Weights of a small GPT-style language model, trained from scratch on English Wikipedia: 4 heads of 64, vocabulary 4096.
MLP neurons of a small language model. Each row is named by its layer, matrix (gate and up: input weights) and neuron, and shows model dimensions 16-143. Each number is 500 + 40 x the weight over its row's rms, rounded and kept within 0 to 999. Numbers have three digits each. A neuron's up and down rows have the sign that makes its largest values positive.
After each neuron's rows, "fires on" lists the tokens most often at its 100 highest values on Wikipedia text that the model never trained on.

L4.gate22:517502447551500538482489492564538513594601452516508479586494555502385476533490455468497508504528474526568487531443494554500559527454478494517549496486515453510540480402533608536442412426521516428480521460482489512406518527567499545484475521460467508483495498436526452494537442544485478498496487470476538481436526482533502460496419489479529534530545462531472468435553457537500559534450
L4.up22:447518530481548483473520602489521536486461533528501449493575503445489480488490475529460438458463562446432517528496474503484460517497553489461530524549500527474538461567589526523507512452471494510533497550486507491494450567484506468474517493481447507470503465451480570513500547548487501459468443507423513553491481559503496509514506546492516446462459535502519582555482457531499484507482
fires on: " |", "ens", ".", "ior"

L4.gate83:505483499483466516539532508471501495536520545502501566519485528552458502441471439541445449489517516570458588462448495461508511437535520498556518542437404493483517477525513466510467463537518440563507449447447557478578467525506533465441533498552440454498478528454526510486486440501531481498486589508558537443526478494500503509517500520511472554440486530514495469594476508456599468490495
L4.up83:511504522512415523536473477506492524441443501483527487434509474540548476601485413509482540522483516485442503484572497487611552448566553504476448540510511569511519501529473492468523524473458495475525585432576476488542557491550428449440555444473444405530438532405465501560533542473523513533533518503503523574552518511424502548544526504453553537470470445475549542488486495423435469482421
fires on: "-", "8", "D", ".", " (", "E"

L4.gate731:495499488503578468528452406491466495492548509458426497542488572506424432534537447427495498537445496408511539444520545435576463503546503466501549547464557440542487488508472459503486615534508504505519497543440540548513465501486540512547530533491512550466477501479472482422506450546423556420485559464501488502491536517549533462525546509542491533582557506535508505502586537454486457517557
L4.up731:418535534572538525503493546572554456496444545510512481549523480532466502481543534527450531470514458520516513504467564485543508531514521532476452542508514388484464446555522539543481570522586476491551511521502521548484553480457541470595487458436486488521489542530499451492479536454534446454491504438475477522466484455449516538502446482553471535454560490518535525484410498467529495474484
fires on: " (", "q", " |", "ear"

L4.gate457:540518505488507466474474466555501492482492530442519449518558501513556543523552511474479511420540515514465493469423447456516497560454515460528529499526555515541476533475451456486492480465555483488564558478455445555481472470554476417500528502490483504398478530568547494545485577468488455461471543496481468494440531488496510463526564568480454483536539460435462469423538490488474432483474
L4.up457:463509551550499546468522444429458525495579514461477520542460545476542561532484494561433537482502541493476496436495523480466487521565500485472604482551570524479552484462433435530466443496483495513541559472413475441517444444525458538525517527516536533462450565516485557563524479467442480515476518540585512515550486421516548472506528526515426559562501433549469547490481503510488492498516
fires on: "%", " in", ".", " stud", "tar", "°"

L4.gate312:526482574577487549559451476547461491474514528484520515494481514433462524473528464548447532470554480538506506473489530525466489593471493466498481483528498444533470517464566495461513463506540556450518561519510589583465454556586505479547508519558457508524521498461466446540506444483465517467509550556467518435516522510547489509575525547585459493506501532502519523539498532528507489459517
L4.up312:499484543590492498534518504525501447454481532556424506460555569484481452504511469510467466455525530521510484493416515474476510542520537517541509508509527443514510513526552463487512417557508490485527473592533504487537512513546545555477520539502516548474495465475514476524529483517557476426512556464424557460506517526505497454533516449540516509513450517529509448549473484486535444458469
fires on: ",", ";", " of"

L4.gate303:461549507537538493545474509483560457460533493519487492505525467536411484477519469496506509525450499465529579475442507453539429514564482478447501527483486507534507527502509443507546546483496466549507330467479591537558515503497511461516552428518506515471510486510574563552478484467471396517534484470552507478509486537489515513472437478521457449501400521500482530417605450530473470451529
L4.up303:500536476487531489515507455516456494522463405493522527487501555535525518527557500469508470430507438510490531475473572516501447476456476614445515535458410472446536538433531443381490468554519481506455517495522539583488495488441505534507495510527472540520502572498513525546460564420451522493540489501444463470464474509528471491397459492551433528548459498451472457494584470514479391423489
fires on: ";", "\n", " |", " as"

L4.gate216:484564482460485470571471494479538503558565561457505450468559532498472543478470601423539493486571528500491518561501496523605533513481514442476449419532541531524487508461495447487534524449550529517462511492485496509529435541470511537570549520523507463519418514470500486520503543515446462520523566435490479505529483529456491555528555487503529518531497510549575547622501442506478509504461
L4.up216:493504537493487497465534489464483560444569546530493544536487529506487557488492480473471514549467551542485566475552511470502413514455479530564438513454505523495522447481596505542424513544490459585477458460519450448522509542554547535487495500423369464498455557469454510508534546448418466534575502479526487527451496572604550566478495613513547593450515490474537478507460469507424535538509
fires on: "ric", "P", "ip", "it", "up", "amp"

L4.gate73:542476569513466511453510578519528486452502519470455469497538538510468487537539561480533557448452464527560437446483540462516529500415541535466500512475537486466502545407571520518538580517508447511542421508459511577491609424472456503493545511584527575545498556489511545489551559543515498490549570508521564511481554461455564533458449497558499500471492454486498462557514522512450539480521
L4.up73:520499497482478488446527546586495530464536501448526530474469552561441519530546510481469463505482492452474508493520567459427474528504529487438537427427524527509532495508514477496551555549552475521518488467448464508467443530473602486485535448551437595449426437495499455547540543446508513483576545506528574507396507421478526548501485489490452511466489448518486422425590425463479481457482
fires on: " |", "\n", ";"

L4.gate479:466553547533468469483519473509519556472587564532529505481536564567474517511536483534493513595457546531569554552433462529454530481454498527486433505506453520484500541517525521398480577463517454464463475506547496468544531510518472424525477506452452586494470486480489446591540484509523568491534570398508521510531475546535493529535505501524557525505532441546538621505507470533537526520461
L4.up479:485423485508497504443475497492486487547458500469560532470464492454540497526551513497446508505543535438503485523473566558525463478489509514535543536459504500491476478536545520445455537482475489525514492452516516478519530568553439493495519539446558502475571493587529496501604511515521487468522548481544449472487454560557450477518590470516513464475532513494518511570541423497511509405478
fires on: "t", "ill", "let", "-", "et", "ut"

L4.gate221:482492514519483436462491497529462466521458512546532547596465507548445496468519524519504421482427458517542535442506534482494473463556555540506526537513479475517545521557467464493523527387478529482537508500508513516477498516497528536440528507522451516455523512444517475558487467544468473505544473503560521563525574428523470564538470450484476528506544422539478429580425526421440509533435
L4.up221:501454473544575456536484545508511491473472511533502470472529458569515553442540410503573518472490516529511561492558487474549516534496535514500469505492470519467517483555538536466505593493494490539510450436476492517433561530508504627488482513462454530560477409556452576565447547517436462531485508450518527498475448502490575522495521495539522503507500411505532469502573474457487551558499
fires on: " ("

L4.gate87:447510509507523465445502460481515478519547438510501464491464520582493495477537465552474463516499510459417471487466524357603460580488525454507479544542572465541542532516519500455547586556495538538495553534453501488478508490556497538490534576484441523519601489440479563449415455539525551510487521479541487500467530538512456482500517524440505511538471457520483506538466513456553496509477
L4.up87:532522517537558480437536456546514476485535532526602497477541490549492500483462507421488557460497456560456542494551515449482498528560468430425475536492511495458476482509464478603395533519478528563499574542533525457557526445500461567556467495542434549524509475531463530474490568421505459449516538496569460450576565468469491580529496526490524495527492475495529533545461509487526535535538
fires on: " (", ".", " |"

L4.gate726:542567463513511495490508402552446479539542503516542568515471497543450552513475501459429474533467502465544466481435485463532473601477480525456493484510536502483513519513532466442470540506473468519474477562480465603544506480499540474475464491546485545452485516476519534599561565495489492499492549445485499479503511634564548410517446514495487435532598515511557442506457471511497482486546
L4.up726:566521499482472489546520550539494437457411500490499519549494471485490511464603527410470521448466533421489460495534495495523464518562552541505477570494496532488517463535455467416488458461495495590455507529468477577485495438503443392484496476542519486453459510489496562469505509551525451517524518517584501498491490567567441544443513517452538440483473533487404525509492473548509559493475
fires on: " cont", " Cont", " m", "pl", " ex", "pt"

L4.gate167:543510516475416522512483503510458424451464447477502427498483465554540500488486530512486512471501475472475407527492515508527524495611458508511480425513391495585536471491484462545478464557482446499481483468523491414424510492482507483468484571572477474493493511462601513463515485477447536518420591452535524512488445511554518519509536521578551459499505557489482499472484515474508509489423
L4.up167:600506575518532537550538420505463455489556495543541584517571501541552487485507507537496500482448491471484477490513451513501490473575491497464433456429516564576514427493481484594502555458521494500530475508531503422517436508502504478473598477578446493493562388508450465486463469487480490499502516524509475516465445479413492501501406516471500487472503532470484562482520512484590475537544
fires on: " se", " T", " B", " O", " Se", " De"

L4.gate226:511475493508445565576514544534516529453499564507410497475487538588470526505421575513487459568513462514568493562440540556572591539528512504453408462464420466475562547546507449503521470475512515439516548535550435519532568568493493442554516482447473553504480526499503506538537514485501479470465538385496542434506562485491587497459530457519479510539460496492451538487511514520462525474506
L4.up226:474497431459498554528505548561528475460519580483524521492475486474478583484503538553482432569479475439477489384498508519483457471442465540365469504490516463506544503494532488434546593454504436551444442513500490531478510460541506467580561519520496445465532511481453515494526577545521484526524508423505466456566480460470472504518546515506512478544576535510515505556490519482568499557519
fires on: " a", " the", "ire", "un", "re"

L4.gate389:510464497479479444455512524519528493473552403529502517463563456498467551514560549522495482541451464564516515462465514400611532512511511504485528483471426512484530479466523514504500505526424504405528457468412492506470556552504599525465530511510626497461463533477561460452489527435518489499530516556509527504477544464516474464525478595474529496465515435488537476489419524454487471543434
L4.up389:517451555549547503468523500511563534477485470501559517492516585493500532509529505510519409473474534498516487476526569453475530512460566480517523505519495509480550464476415516488528567495478484475546466491496535519487558492452543529431494560465493474497531548510516531531562557418492454490530517545514439526520551498463516448501517427494498460521508477480527572575488533565590507538516
fires on: " |", " ", ";"

L4.gate88:530478496524508508442529473542518516482493557499487517502528470515491456533518478488556546535464524485520477520486513479578512540493511506508535502492485466511494481466418511487483518445518503448551465567461540534493543586520430523495575534526483478479549467456453459473538438493515429549456511524531496481478391503440551492544520591455462584449490545436395548605576494476520471524540
L4.up88:500432485458493537498563544515512474473540497510475499464426458544550473527499516568513524562513481476509557526530486510518492647523455483484445544500501451520545490426512427527489471489522470531523495483512538516530501468514504467499530438488404466465495467451487492508506536497506540504475509497509495541489477452581455497501532520466510496508505547543449494513556455562538405460516
fires on: "en", "n", "k", "p", "au", "re"

L4.gate71:446543475461447499471541558548544507491490490540469477465469493541501529584507547481517545491514431444461537471474505470472555541471534552531537491478527499577547521515495444510476532539542473546502474497573464508515482454556551579517511480534487482504437522490531492583492424507551539521478596503475475552437481446490514472496441512431520483432510506554462609513453451520511460532432
L4.up71:522478477489492499507519532550439569541430490553501519534445538477560544482483508497498544452498499469464498582541481483582547451473498494430483491427523450410453534455488506507533502512560507550489611522545466568498484475539558461533494469575497500499532509483483534457506510472478540520602490468467505573482488474611509515485480517480524495476510496460469463516493537517506502447492
fires on: " serv", "m", "orn", "k", "l", "ub"

L4.gate49:532561503526561488525493541591463495540513438474480525526493472532490439562548545461504548494450414443555484485501499519466614487595491475515480442610524504509436511490508509531523528457527529438484513504505539453511519509507503525450476481471502548539475492500547409439474506529497505534491571528496467543462486473500474555492556513574581534489552495493467413517416509521454485473479
L4.up49:445513470499493529436490526450486549508545486444474445480516516452500502523518540522525500530531465467523444493543466517506458518541504419438539510492490482496534505535552479573427463535488510512575580537421532544532475525501510503508525414472410530504534457528444521550569415412561452440498533492560512562502538507445385486516478458537561529415497501556449511524494474501505572509477
fires on: " |", "1"

L4.gate773:500557459506523498500466487464467513560540521476491508550501536539466543489512463478520490464450473487452528488530467522469473545545464576461461514531492464563363541559522426593454533518505449517544438450515498517524452573530501470484532474524547485500478553485490483434537443570475424487510511453466524496518532522494533481481484510514530443545539454499533562512508495436370511458588
L4.up773:510465490489502471564487547518462461466466508434396452510499466526515493483451474491458532478527543482505443534511415477541490535488551593509480552490525511533484461457506475430449504513466543475528511466417493552486493518541485495558490422558574454466523538534463558507534542476501499494481516494565551497497473545562470512478533495521542461522458509439524426476420493529459492537532
fires on: " m", " v"

L4.gate94:487486480534423525489510537551523491544506531531514499508517491497455493570491492443465498521451500483512502516516525508497501582492537465458507571469549546439584599484492486472450484562550502519504560485466555541502550512515474461485501496552565521468461470484503428485572554512454577532518453508504546456492534460500515452538498525541589419477520520499494574555462447522594526438443
L4.up94:562539588484467575583479488516462458430471477466538449461481491469472518459470526525482506476464538460504539513513503513562461562484488425455534493495442550511512582509546537494434487460503560585544588456468491452523430551467480536520490521590484434439536505505464477505522552540529455460461514541509482443521525567530512507459517532483549554497507516526522514573463484503477485545518
fires on: " ", ".", "x", "et", "t"

L4.gate695:479448540475535518509452582479461446544540503435563516482534549479489441486581504536482508495509551508466464460529464437483483520582595520506497565503556542470517436521523549558493511482495482470530487535480503487476504503548527493510443538477480559554430480479555436494555478400538497467541527491519530558530547538511560481497494524434428539567519534499461491562457497511456549588510
L4.up695:443464533497511498495456543437497472522508508352492539483535516485499486544503415525442451464458522546541522516464494435488504478499514413562514487552468550509580528458535543506543433472476503494540496522479510516480466520484521562466548549448505510463464476454536445484480521467527501453550498468493519506525548444483544489448515514468452495485481539525501483519534468457470548514509
fires on: ",", " (", " of", " the", " or", "i"